config.toml
qk_norm = true
init_std_o = 0.00391
doc_mask = false
MLP neurons of a small language model. Each row is named by its layer, matrix (down: output weights) and neuron, and shows model dimensions 448-575. Each number is 128 + 24 x the weight over its row's rms, rounded and kept within 0 to 255. A neuron's up and down rows have the sign that makes its largest values positive.
A block is one neuron, or neurons of one layer that tend to fire together. After each block is what it responds to, as a language model described it from the Wikipedia text at the highest values.

L2.down135 [127 159  81 115 186 141 161 111 128 173 128 140 137 153 161 138 107 154 167 153 100 125 236 123 131 130 133 108 112 117  92 131 112 171 130 145 119 136 134 130  78 125  76 121 134  88 116 129 100 110 104  60 130 109 135 134  97  86 132  95  97 115 125 103 169 116 146 143 158 127 122 140 143 176 177 115 127 117 130 165 108 161 132 124 150 121 111 119 120 118 110 138 134  77 103 131 170  89 121 163 138 142  90 119 142 140 151 138 162 121 135 141 115 146 131 142 148  77 116 106 110 143 143 128 131 112 123 131]
L2.down224 [ 97 130 140 139 137 128 179 104 147 137 105 119 109 135 142 135 158 120 138 141 129 162 136 148 111 177 126 182 116  98 194 131 154 152 140 116 120 124 112 140 126 150 151 113 126 117 116 149 109 115  77 108 134 135  95 151  64 128 138 146 146 142 115 157 135 196 109  99 150 152 162 129 144 114 119 162 103 150 135 130 136 123 142 102 144 156 151 180 141 150 104 124 135  90 141  86 131 134 170 130 162  87  96 114 131  94 114 153 113 132 121 109 172 154 141 113  91 109 152  93 121 117 124 114 126 176 132 144]
L2.down300 [130 126 122 110 129 106 151 137 118 132 159 148 143 123 146 148 112 124 159 153 124  95 187 150 109 128 126 139 141 169 156  87 146 139 105 114 181 169 133 180  89 166 101 124 150 111 143 158  86 137 131 137 135 113 165 144 120 136 160 155 122  94 103 143 128 151 113 172 133 126 148 173 117 105 126  77 172 182 152  88 114 151 170 103 115 186  89 123 114 177 151 133 126  74 109 166 111 133 142 137 159 133 124 110 116 151 132  94 118 144 133 101 153 137 168 105 147 137  82 101 128  85 146 124 162 132 136 135]
L2.down579 [131 117 131 121 111 123 154 118 137 124 136 107 119 113 139 157  81 125 106 120 109 120  56 157 159 126 134 118 157 119 131  97 179 122 124 146 144 146 155 136 140 147 107 169 167  90 164 108 144 106 112 156 107  93 129 155 105 132 132 104 139 128 176 129 137 126 159 104 130 168 102 113 122 136 142 162 116 184 198  89 118 160 123 126 138 115 152 140 125 122 131 136 129 106 152 115 138 188 127 111 130 151 111 102 121 124  87 142 102  87 139 107 111 118 104 146 168 203 138 143 136  85 100 117 152 122 109 141]
L2.down875 [139 167 126  88 125 159 127 121 144  96 143 134 111 133 152 168 156 112 112 121 110  76 145 117 130 162 119 128 130  92 138 145 142 139 143 109 114  79 125 124 136 150 101 139 124 119 124 148 145 147  86 132 168 130 120 174 156 134 126 161 110 115  63 143 138 130 213 129 156 149 126 170 172 123 148 126 131 137 146 129 143 145 115 145 141 130 131 117  92 118 142 116 137 120 118 163  67 137 127 144 138 150 143 137 127 150 127  89 106  89 122 145 141 112  94 136 168 146 120 101 101 131 137 139 158  89  76 132]
L2.down985 [130 134 110 142 137 143 131 123 128 136 105 104 123 124 139 151 142 151 140 140 143  91 185 123 150 112 114  95 165 148  99 131 168 132 129 153 115 137 105 159 112 108 120 131 149 117 131 127 178 181  87 114 112 137 141 127 117 138 116 110  98 105 150 101 107 127 101  94 125 127 112 131 116 147 125 170 150 182 144 145 140 110 113 191 178 130  94 143 137 112  44 149  99 164 143 184 145 135 100 164 104 154 104 146 146  93 172 128 144 120 110 134 117 110 164 118 157 170 128 118 110 138 155 129 100 111  96 121]
L2.down1069 [114 113 126 112 121 156 130 126 171 134 159 140  85 156 149 134 136 156 127 114 120 137 152 113 114 145  93 167 146 128 111  91 140 106 155  88  99 120 119 117 152 122 148 120  86 148 127 116 109 129 139 159 144 127 104 128 134 116 151 117 115 107 128 116  88 156 175 116 128 126  99 115 159 114 153 121  87 167 144 189 118 188 156 118 120 162 123 118 133  81 154 116 126 109  58 122 149 139 117 148 147 138 150 124 132 173 185 127 146 191 178 130 140 136 141 106 157 148 166 122 134 139 128 144 141 104  86 161]
L2.down1128 [131 115 157 129 115 153 147 161 136 125 151 159 101 119 100 112  98 111 149 189 145 174 161 152 139 115 104 139 115  86  93 139 164 154 158 171 125 121 171 138 140 108 113  96 124 155 147 139 108 180 150 116  50 161  93 167 108 136 121 121 120 122 135 159 111 135 143 153 150 145  89  88  97  88 129 121 109 115 148  92 159 149 175 160 158 140 127 133 117 122 103 123 113 140 110  98 149 137  95 164 164 127 144  81 158 150 133 101 106 164 176 137 103 121 135 148  93 169 132 121 164  91 161 140 127 120 152 139]
L2.down1331 [131 132 118 146 111 153 184 164 157 151 134 147 152 140 101 135 127 156 130 107  74 110 138 102 144  76 123 142  88 102 102 168 120 165 142 167 117 128 131 129  95 124 104 105 156 158 122 116 148 110 169 115  99 114 125 160 143 133 159 126 142 103 105 112 113 107 149 117 150 149 119 153 159 110 139 157 140 111  90 120 133 111 109 118 118 128 153  87 134 112 134 168 100  97 154 126 116  98 102 102  96 156 140 113 178 142 108 155  99 118 140  95 130 186  97 118 116 165 144 130 110 139 142 179  85 131 138 154]
L2.down1432 [150 123 144 159 153  83 127 111 114 151 167 132  92 107 115 143 112 122 156 162 131 102 129 113 113 151 122 136 135 131 149 140 119 141 124 123 128  99 133 137 116 108 124 137 118 103 118 109 107 155 145  82 113 106 146 140 173 145  77 133 113  77 119 110 126 109 124 138 134 126 170 129 115 162 151 126 126 149 150 150 134 113 146  51 152 145 118 105 152 133 135 114 122 148 110 151 147 105 119 108  65 118 123 110 145 112 126 135 150 107 152 141 167 121 149 157 121 172  91 128 131 111  90 151 146 135 156 138]
L2.down1728 [112 166  83 133 154 142  96 147 155 161 175  89 128 121 117 161 153 168 141 130 110 117 141 147 167 141 132  71 133 120 146 187 129 157  85 126 123 157 178 176 105 102 117 148 149 127 162 125 117 133 133 129 135 139 122 154 109 157 123 105 119 139 108  72 138 112 148 108 148 129 140 130 160 134 128 153 149 137 153 129 139 123  96  37 135 155 145 125 137 147 115 133 139 108 140 107 131 130 151 107 159 138  94  91 114  85 150  93 112 174 154 113 121 169  90 122 145 128 114 143 135  91 102 130 145 169 150 125]
L2.down1823 [128 150 166 126 177 168 120 130 138 100 116 128 110 160  98 143 136  54 176 132 106 120 137 158 127 115  95 133 115  58 106 102 171 151  97 152 147 139 136 134 137 162 133 125 126  94 131  89 139 125 120 124 115 131 133 157  72 162  29 171  96 130 184  83 137 136 121 112 197 137 100 148 132  85 140 129 118 129 163  81 131 140 108  95 112 118 118 141  97 104 118 131 106 131 108 136 157 126 103 126 110 123 140  91 133 152  99 146 138 124 132 130 122 151 134  96 148 126 141 125 130 103 133 125 110 104 145 130]
L2.down1856 [153 144 116 112 133 151 160  89 132 148 136 152 137 159 157 148 121  90 117 121 142 132 165 124 127 134 140 179 114 145 106 122 123 149 145 128 136  92 142 150 112 134 145 143 149 128 151  94 167 129  90 133 121 101 108 121 130 138 117 128 108  78 126 123 122 119 134  92 147 101  83 114 162 124 177  98 123 170 131 106 158 121 119 138 118 123 102 182  82 150  93 145  95 112 114 138 148 125 101 119 113 155 151 131 130 130 137 124  98 124 101 127 104 116 107 170 183 156 114 103 140 133 125 129 130 110 125 145]
L2.down1891 [130 132 123 163 143 126 107  95 118 106 138 105 138 131  92 138 147 142 130 112 145 116 190 118 148 120 144 120 155 138 106 100 114 138 147  90 136 125 165 148 143  87 129 130 151 143 145 128 154 170 136 107 122 130 126 119 151 186  79 118 124 128 146 104 146 125 159 116  92 146 125 124 181 140 160 128 134 127 128 150  95 135 123 142 154 154 158 112 104 134 124 152 136 130  88  97  91 125 123 113 119 133 126 129 163 159 122 113 138 136 154 125 120 121 144 155 122 130 114 132 137 128 136 141 121 116 139 164]
L2.down2016 [125 136 136 157 115 130 111 128 109 106 128 112 132 124 130  98 139 141 119 125 105 131  87 125  55 124 130 136 150 109 153 159 121 113  88 100 148 125  98  98 115 115 139 125 119 109  95 120 124 123  97 131  97 121 159 130 121 125 114  67 134 117 124 128 162 131  99 191 129 101 139 174  73 125  94  76 161 145  70 152  85 130 114 169 118 105 125 158 143 106 142 130 123 112 123 117 156 101 195 122 128 127 134 115 119 138 103 121 165 104 100 161 132 117  92  99 102 136 138 140 112 119  68 140 173 128 141 145]
L2.down2256 [128 126  88 105 104 148 147 118  92 154 133 177 145 145 166 119 151 111 129 140 102 112 173 130 100 124 130 105 116 121 122 105 134 130 146 127  99 124 108  95 107 138 108  76 148 111 133 160 135 108  98 154 118 107 171 178 144  94 131  80 132  78 146 147 152 153 113 102 147 153 147 129 125  82  77 168 129 169 147  90 150 116 120 144 143 168 130 162 158 147 102  95 158 171 114 144 144 135  94 147 149 140 108 127 121 132  92 157 120 176 127  89 103 108 134 104 140 147  95 125 143 132 106 144 118 121 113 100]
Templated field labels. Label or connector tokens just before a value in formulaic Wikipedia text: "family" in species stubs, taxobox Genus:, year-range dashes, ″N, table headers.

L2.down85 [ 75 129  88 154 148 134 120 180 126 161 116 131  93 123 112 120 116 153  90 132 198 110 131 108 164 154  85 122 147 121 104 144 117 104 110 179 121 131 117 145 156 127 132 112 114 141 137 140 107 157 154 100 141 134 120 136 158 109 160 105 142 125  85 115 155 136 173 108  74 103 136 132 151 151 145 128 120 149 132 158 164 125 153 101 100 134 158 110 173 106  54 122 118 107 116 154  85 163  96 155 119 153 112 142 109 122 153 150 164 137 145  82  96 157 148 126 132 141 125 154 135 156 139 160 110 110 143 147]
L2.down110 [158 130 112 159 122 166 118 122  93 151 126 103 110 149 118 108 169 126 128 104  82  98 187 116 139 144 114 110 138 112 143 142 137 113 141 140 134 138 111  98  97  99 128 126 132 142 134 107 135 140 196 113 131 105 170 109 152 131 122 121 142 121 143 155  78 106 144 160 150 149 106 142 135 150 150 120 106  93 116 131 115 129 108 116 135 143 126 107 147 126  73 137  78 161 119  98 155  98 122 109  91 158 137 132 150 167  91 173 150 121 143  86 131 123  83 123 120 138 126 129 160 174 111 125 134 117 136 107]
L2.down302 [125 106 114 105 103 114 141 115 152 146 144 129 120 107 157 138 104 144  99 173 134 124  99 143 130 109 161  99 158 105 110 159 146 106 110 131 140 158 149  97 147 141 144 108 112 120 141 111 141  81 129 137 121 130 129 166 101 130 163 126 161 150 144  93  82 155 146 159 116 108 148 140 124 114  53 109 108 110 142  84 121 122 153 125 150 105 136 138 100 139 120 120 132 154 148 143 121 124  88 124 170 125 135 142 132 112 133 134 120 151  83 157 135 121  56 150 147  91 122 136 155  87 146 113 133 144 143 152]
L2.down404 [ 94 107 114 136 125 142 133 151 142  67 131 135 139 119 106 140 126 144 139 112 118 129 126 183 140  96 135 101  96 148 125 149 163  97  94 114 170 139 182 148 118 169 106 133 104 144  88 153 128 113  85 135 135 127  74 119 139 165 131 106 114 122 122 128 115 154  84 142 127 146 158 120 113 145 105 150 132 108 126 130 174 102 133 147 137 107 119 119 130 109  91 104 121 130 134 149 137 105 148 142 139 129 105 135  74 126 137 129 138 131 136 152 143 138 127 138 105 108 163 104 131 130 129 132 116 127 127 120]
L2.down500 [133 130  97 154 163 111 147 138 151 116  90  90 131 126 143 106 107 156 103 155 147 121  95 138 117 111 126 128 130 133 109 112 118 157  97 102 147  93  93 147 157 126 166 141 117  95 102 134 126 149  97 159 141 151 136 132 111 118 104 129 118 109  67 138 152 112 166 133 104  85 106 116 124 130  82 117 131 121 143 108  86  89 105 119 143 138 116 115  89 115 146 139 134 168 131 117 131 126 145 115 143 128 122 132 106 112 146 139 151  95 139 142 124 138 130 137 132 111 155  99 136 144 111 139 164  95  90 117]
L2.down923 [146 164 172  97 128 115 154 149 126 138 122  93 162 132 152 137 145 130 115 109 132 171 115 182 122 167 154 106 110 140 158 132 147 177 150 123 100  94 115 145 109 108 151  97  87 156 139 147 131  80 125  98 131  84 152 178 122 119 115 187 113 115 130 139  90 142 127 115 133 135 137 139 134 138  89 159 104 133 121 133 113 129 103 128 157  84 138 200 123  92 167 123 128 146 114 116 135 107 142 135 143 131 153 123 119 115 140 149  81 118 167 158 151 123 154 130  87 122 119 125 128 136 133 120 140 111 100  99]
L2.down1345 [138 152  94 128 156 134 110 142 144 111 117 127 156  93 122 126 128 108 128 124 112 167 151 144 115 115 156 108 129 119 139 118 158 124  94 122 176 133 144 117 124 159 108 166 140 133 124 124 151 117 138 116 129 108 147 122 168 125 100 142 112 161 139 160 106 101 122 168 115 101  99 159  98 101 154  69 107 118 104  84 153 144 132 124 134 157  92 120 121 115  91 134 149 166 174 153 139 125 117 108 128 129 139 121 152 160 159 111 123 118  78 141 122 109  94  87 104 113 149 127 103 170 167  48 124 161  96 113]
L2.down1465 [109 113 135 131 197 130 132 134 115 145 105 156 136 137  74 133 163 124 130 129 137 104  48  74 147 125 146 124 114 134 164  97 121 141 144 137 105  89 112 110 105 137 123 113 121 119 101 108 158 112 141 130 142 109 189  63 137  82 138 141 146 163 122 114 161 134 129 131 124 165 154  93 127 147  63 111 127 120  98 152 122 131 126 120 131 102 130 133 127 114 122  99 139 118 104 129 133 135 133 129 124 100 153 171 140 152 116 172 160 123 140 109 162 113 109 120 145 114 125 145  89 153 115 141 143 136 144 120]
L2.down1549 [136 105 117 116 128 152  97 116 114 117 110 104 126  97 122 144 143  71  94 143 116 127 147 119 133  98 159 180 118 138 126 142 148 143 120 104 154 138 147 154 145 134 106 138  90 156 110 132 104 147 120 140 111 152 125 127 138  85 120  82 120 135 139 145 134 137 105 142 117  87 165 132  84 128 130 100 199 118 144 173 136 133  96 166 164 182 135 127 115  96 128 143 141 153 126 168 121 123 121 168  97 111 123 104 119 126 142 154  81 133 153 173 118 112 145 146 141 115 137 103 137 105 163 115 124 101  84 162]
L2.down1606 [119 114 119 143 122 133 116 155 124 105 129  77 164 154 153  99 122 119 155 103  96 141 123 169 128 135  78 154 140 134 137 118 112 119  68 138 130 138 130  71 123 122 120 113 119 153 110 112  84 125 122 139 140 133  94 127 137 131 138 100 105 141 174 103  87 170 118 150 112 111 186 166 158 136  99 156 149 150 110 118 112 127 124 146 127 150 105  97  87 142 148 101 145 152 153 130 149 135 155 129 137 137 131 102 140 136 161 157 123 129 111 134 131 148 155 150 135 116 130 155 126 131 129 106 136 120 126 134]
L2.down1612 [112 143 119 123 159  97 110 128 137 122 144 149  90  90 126 128 134 106 137 132 129 124  55 174 131 130 123 131 142 125 120 150 128 125 113  97 140 139 119  96 136 146 110 128 135 120 141  97 161 125 110 123 118 156 121 115 102 150 148 134 132 144 182  95 127 135 146 145  94 128 132 144 140 106  71 144 122 102 116 124 121 115 141 111 157 140 142 148 145 148 138 116 126 140 132  86 135 141 121 125 171 165  94 127 126 112 161 152 110 127 120 116 128 135 108 121 134 124 130 152 135 117 116 119 140 154  84 151]
L2.down1687 [101 136 160 143 120 123 103 178 144 100 143 126 122  94 108 121 130 101 130 123 142  74  71 142 135 102 124 140 146 131 151 111 124  90 115 140 122  75 124 146  95 145 105 145 124 124 118 119 124 119 115 149 145 120 158 137  84 131 145 136 142 105 156 117 147 116 150 143 139 132 111 143 138 140  65 141 148 126 116 126 110 123 133 147 114 115 134 115 127 119 141 111 140 121 116  80 126 188 119 124 140 127 117 126 111 138 136 127 133 120 117 157 134 161 127 134 156 125 138 172 124 134 152 131 162 132 125 111]
L2.down1828 [ 91 155 111 148 119 114 153 122 121  96 105 142 143 163 153 118 182 156 138 122 130 112  98 143 156 162 176  93 111 119 102 111 151 111  69  96 151  99 159 133  94 145 131 120 129 107 129 137 144 112 112 137 180 120 104 120 108 125 161 136 109 174 126 121 124 107 116 116 120 153 164 115 117  67 118 118 176 122 122 161 120 134 116 142 137  95 126 125 114 110 119 132 126 117  94 126 119 105 117 167 130 147 116 107 124 127 125 104  93 130 152 130 121 143 135 162 179 125 120 143  95 120  95 125  86 113 109 140]
L2.down1918 [123 113 136 123 141 149 123 127 149  92 139  93 146 154 129 127  81  83 110 135 138 137 152 131 135 125 131 125 104 136 155 118 118 131 122 149 128 117 151 120 129 128 153 123 133 159 115 144 109  74 123 122  89 145 124 133 127 103 156 128 142 140 206 142 130 111 125 152  99 119 139 134 128 129  85 156 117  82 116 110 143 100  78 118 128  94 155 176 138 117 133 120 146 120 129 140 124 101 141  99 145 115 183  89 120 125 173 166 104 143 152 147 168 135 105  94  79 114 149 109 116 151 112  61 117 154 111 130]
L2.down2190 [110 112 158 124 115 140 113 175 101 149 102 131 111 131 126 127 126 135 135 125 153 116  94 110 151 133 148 126 143 165 107 106 129 149 140 152 178 153  70 123 120 132 135 143  91 140 111 150 206  96  97 157 141  91 170 128 145 105 123 132 119 120 114 129  98 106  96 132 134 121 135 105 118  99 143 100 139 121 117 108 114 147 110 168 131 111 143 103  95  94 154 103 124 126 142 149 121 163 126 140  72 159 140 132 175 159 143 142 115 100 152 101 125 121 119 126 156 127 149 135 112 103 150  93 111 106  58 125]
L2.down2302 [147 137 105 137 138 168 171 144 139 138 114 147 145 143 128 105 134 124 124 134 105  85 120 123 121 110 164 125 169 207 123 123 101 111 144 118 148 113 141 116 112 129  97 110 160 162 125  84 134 126 158 134 116 143 116 128 164 115 172 121 169 124 124  95 115 133 112 131  93 118 135 134 152 130 120 116 153 103 127  96  87 135 141 145 102 165  93 133 107 112 156  90 133 156 125 109 128  91  67 152 121 131 135 146  99 139 125 151 152 146 169 116 137  83 116  97  97 127 154 126  97 169 126 139 143  68 101 140]
Place names and routes. Fires on geographic names, mostly US states and countries ending a place phrase (Mississippi, South Dakota, Hong Kong), and on route, railroad, and land words.

L7.down137 [133 112 119 160 142 137 149 153 146 118  96 138 135 157 149 130 158  79 130  94 168 139 119 140 109 127 134 145 125 108 127 166 132 157 136 130  99 148 138 155 100 118 118 144 123  97 139 121 138 118 119 133 120 138 143 176 134 169 132  97 103 125 154  97  99  99 146 119 121 101 112 149 126  89 129 130 106 164 121 117  74 146 146  95 112 143 152 143  93 141  98 131 146 103 121 148 120 136 150 111 130 132 116 101 132  98  86 162 143 112 133 135 102 154 167 145 179 158 137 118 157 105 127 140 121 138 121 148]
L7.down239 [ 99 131 182 128 146 107  87 143 131 117 119 133 160 141 149 156 108 104 130 159  98 129 161  76 157 133 113 128  88 146 147 138 152 143 169 132 153 116  79 110 155 153 137 103  99 172 126 127 151 162 122 152 145 119 114 130 123 138 189 134 162 134 133 119 118 105 154 123 107 145 126 123 140 125 144 129 112 142 132 124 135 117 132 123 138 135  97 131  73 106 122 149  88 154  98 123 131  95 154 121 109  97 140 148 107 157  98 137  93 134  99  90 101 150 169 131 166 168 134 132 125 127 115 154  78 144  99  95]
L7.down361 [142  69 152 131 153 168 103 132 138 120 142 133 119 112 108 105 149 133 142 128 143 134 133 145 124 158 123 148 118 158 122 151 123 130 106 121  71 161 130 149 130 106 103 121 130  73 128 114 101 167 141 122 142  87 123 134 154 151 143 128 136 142 186 107 111 105 103 121 123 150 123 140  92  89 129 116 104 140 153 120  86 107 133 143 103 151  89 167 118 140  99 169 117 109 113  91 167 139 170 112 147 113  89 144 149  91 109 171 146 137 136 136 134 154 141 141 134 176 106 135 137 124 105  92 148 103 105 128]
L7.down1675 [134 109 141  90 102 206 109 157 128 145 152 118 135 172 131 137 113 151 156 149 129 107 146 131 131 130 140 131 136 142 108 150 125 126 152 137 128 114 150 149  95 120 124 109 120  99 116 137 151 157 107 152 111 136 110 122 146 145 106 149 146  71 117 104 145  93 143 167 122 119 116 117 131 124 134 130 130 145 141 138 171 166 127 104  82  89 127 166  89 117 106 108 115 124 106 111 144 130 134 149 117  92  98 157 181 138 129 112 143 110 134 114 154 135 141 148 165 137 104 152 124  92 134  89 142 150 147 107]
Separator before next name. Punctuation or short words (;, -, ",", as, into, and) that come right before a new proper name, mostly in taxonomic synonym and species lists, e.g. "1834; Loevia", "known as Monroe".

L5.down250 [163 133 117 140 151 136  86 107 122 141  66 168 108 131  88 162 123 167 131  96  93 125 101 157 141 123 115  93 124 137 156 117 116 139 133 108 131 127 105 145 135 181 126 156 106 164 160 146 170 108 140 143 136 148 101  85 112 154 110 121 155 101  81 103  98 135 116  69 129 161  80 133 152 159 124  99 132 122 139 121 124 110 114 123 130 122 154 144 127 108 157  85 102  99 145 134 124 151 136 119 128 124 108 141 130 118 136 146 140 108 131 116 125 121 134 126 168 137 135 145 110 123 154 117 179 102 108  98]
Completions in formulaic references. Final digits of years and the punctuation right after them in taxonomic synonym lists and birth dates (18'75', 1834';', 19'55'), plus °N in coordinates and scattered word-piece completions.

L5.down178 [113 130 154 132 121 155 151 130 151 105  80 181 133 139 127 104 129 107 125 130 112  96 105  82 122 102 124 108 135 116 123 108 120 147 137 134 137 126 158 134 161 160  97 172  95  82 113  83 146 126 159 143 140 160 101 100 126 127 113 137 131 113 109 123 139 171 128 135  95 128 160 122  86  99 165 106 144 133 116 125 108 141  94 116 115 133  87 149 121 183 164 173 138 101 103  88 140 125 100  94 155 136 101 134 148 126 125 124  93 105 118 162 123 116  90 111 109 118 125  78  92 167 123  96 121 157 132 138]
Place and group noun ends. Last token of a noun phrase naming a place, language or group: Greene County, Morgan City, Louisiana, in Portuguese, immigrants, musicians; also final digits of register numbers.

L7.down34 [134 129 127 126 124 159 143 129 146 125 128 132 120 102 119 103 118 126 118 105 137 141 115 106 138 129 186  78 133 111 147  70 117  98 166 127 146 157  76 108 119 145 109 113 135 161  91 144 105 106 148 160 121 157 118 182  75 141 133 112 111 128 109 155 138 116 148 151 105 224 124 158 113 149 102 146 138 114 121 112 115 128 173 143 130 113 109 107 129 124 166 141 109 129 104 129 190 138 106 170 114 128 105 128 128 123  88 121 114 101 142 122 139 152  44 113 104 142 133 120 173 139 136 159 124 138 131 102]
L7.down413 [141 126 128 153 105 128 110 114 147 169 152 127 123  81 122 124 127 123 142 166 125 123 148  92 124 105 123 139 161 124 137 130 141 114 101 114 144 165 140 127  95 129 126 132 139 127 141 142 137 156 108 129 136 103 137 130  86 124 133 112 149 160 145 146  96 163 162 174 115 158 139  88 159 133 107 136 110  68 103 129 127  84 121 102 125 111 148 162 114 134 134 140 126 134 121 163  76 118 122 129 136 102 152  97 133 117 131 120 116 136 148 147 115 123 136 161 114 142 111 146 133 127 144 141 123 112 154 137]
L7.down1871 [123 144 139 147 146 112 110 124 114 122 117 133 101 135  92 119  97 135 104 180 128 115 155 106 152 133 111 113  90 121 141 124 174 142 152 134 120 143 151 157 175 165 174 121 103 125 162 171 133  95  91 161  92 121 146 113 149 136  95 135 118  90  92 127 103 145  83 106 150 122 117 161 150 156 161 145 147  85 100 142 127  86  40 149 136  95 135  98 158 132 128 103 129 151 144 148 134 103 124 126 147 125 166 125 182 109  86 147 147 130 159 124 153 135 120 120 114 146 138 112  89 135 115 121 121 127 146 169]
L7.down1912 [134 147  99 109 130 111  83 133 149 111 154 134 135 106 112 120 137 137 121 155 106  76 175 135  99 125  92 106  99 165  85 132 106 157  91 151 141 135  96 159 100 131 142 113 117 160 156  87 122 101 171 174  96 163 113 152  90 108 136 165 135 105 103 119 149 149 159  85 127 151 112 141 124 129 134 121 129 118 124 192 132 112 119 150 148 103  97 147 154 166 131 127 147 147 146 137 150 132 121 126 162 137 155 151 146 139 113 101 115 104 132 123 147 143 120 117 131 123 123 138 130 143 139 133 127 108  95 140]
Path and direction words. Motion verbs and spatial prepositions describing routes or movement, especially roads and travel: passes, running, heading, across, along, above.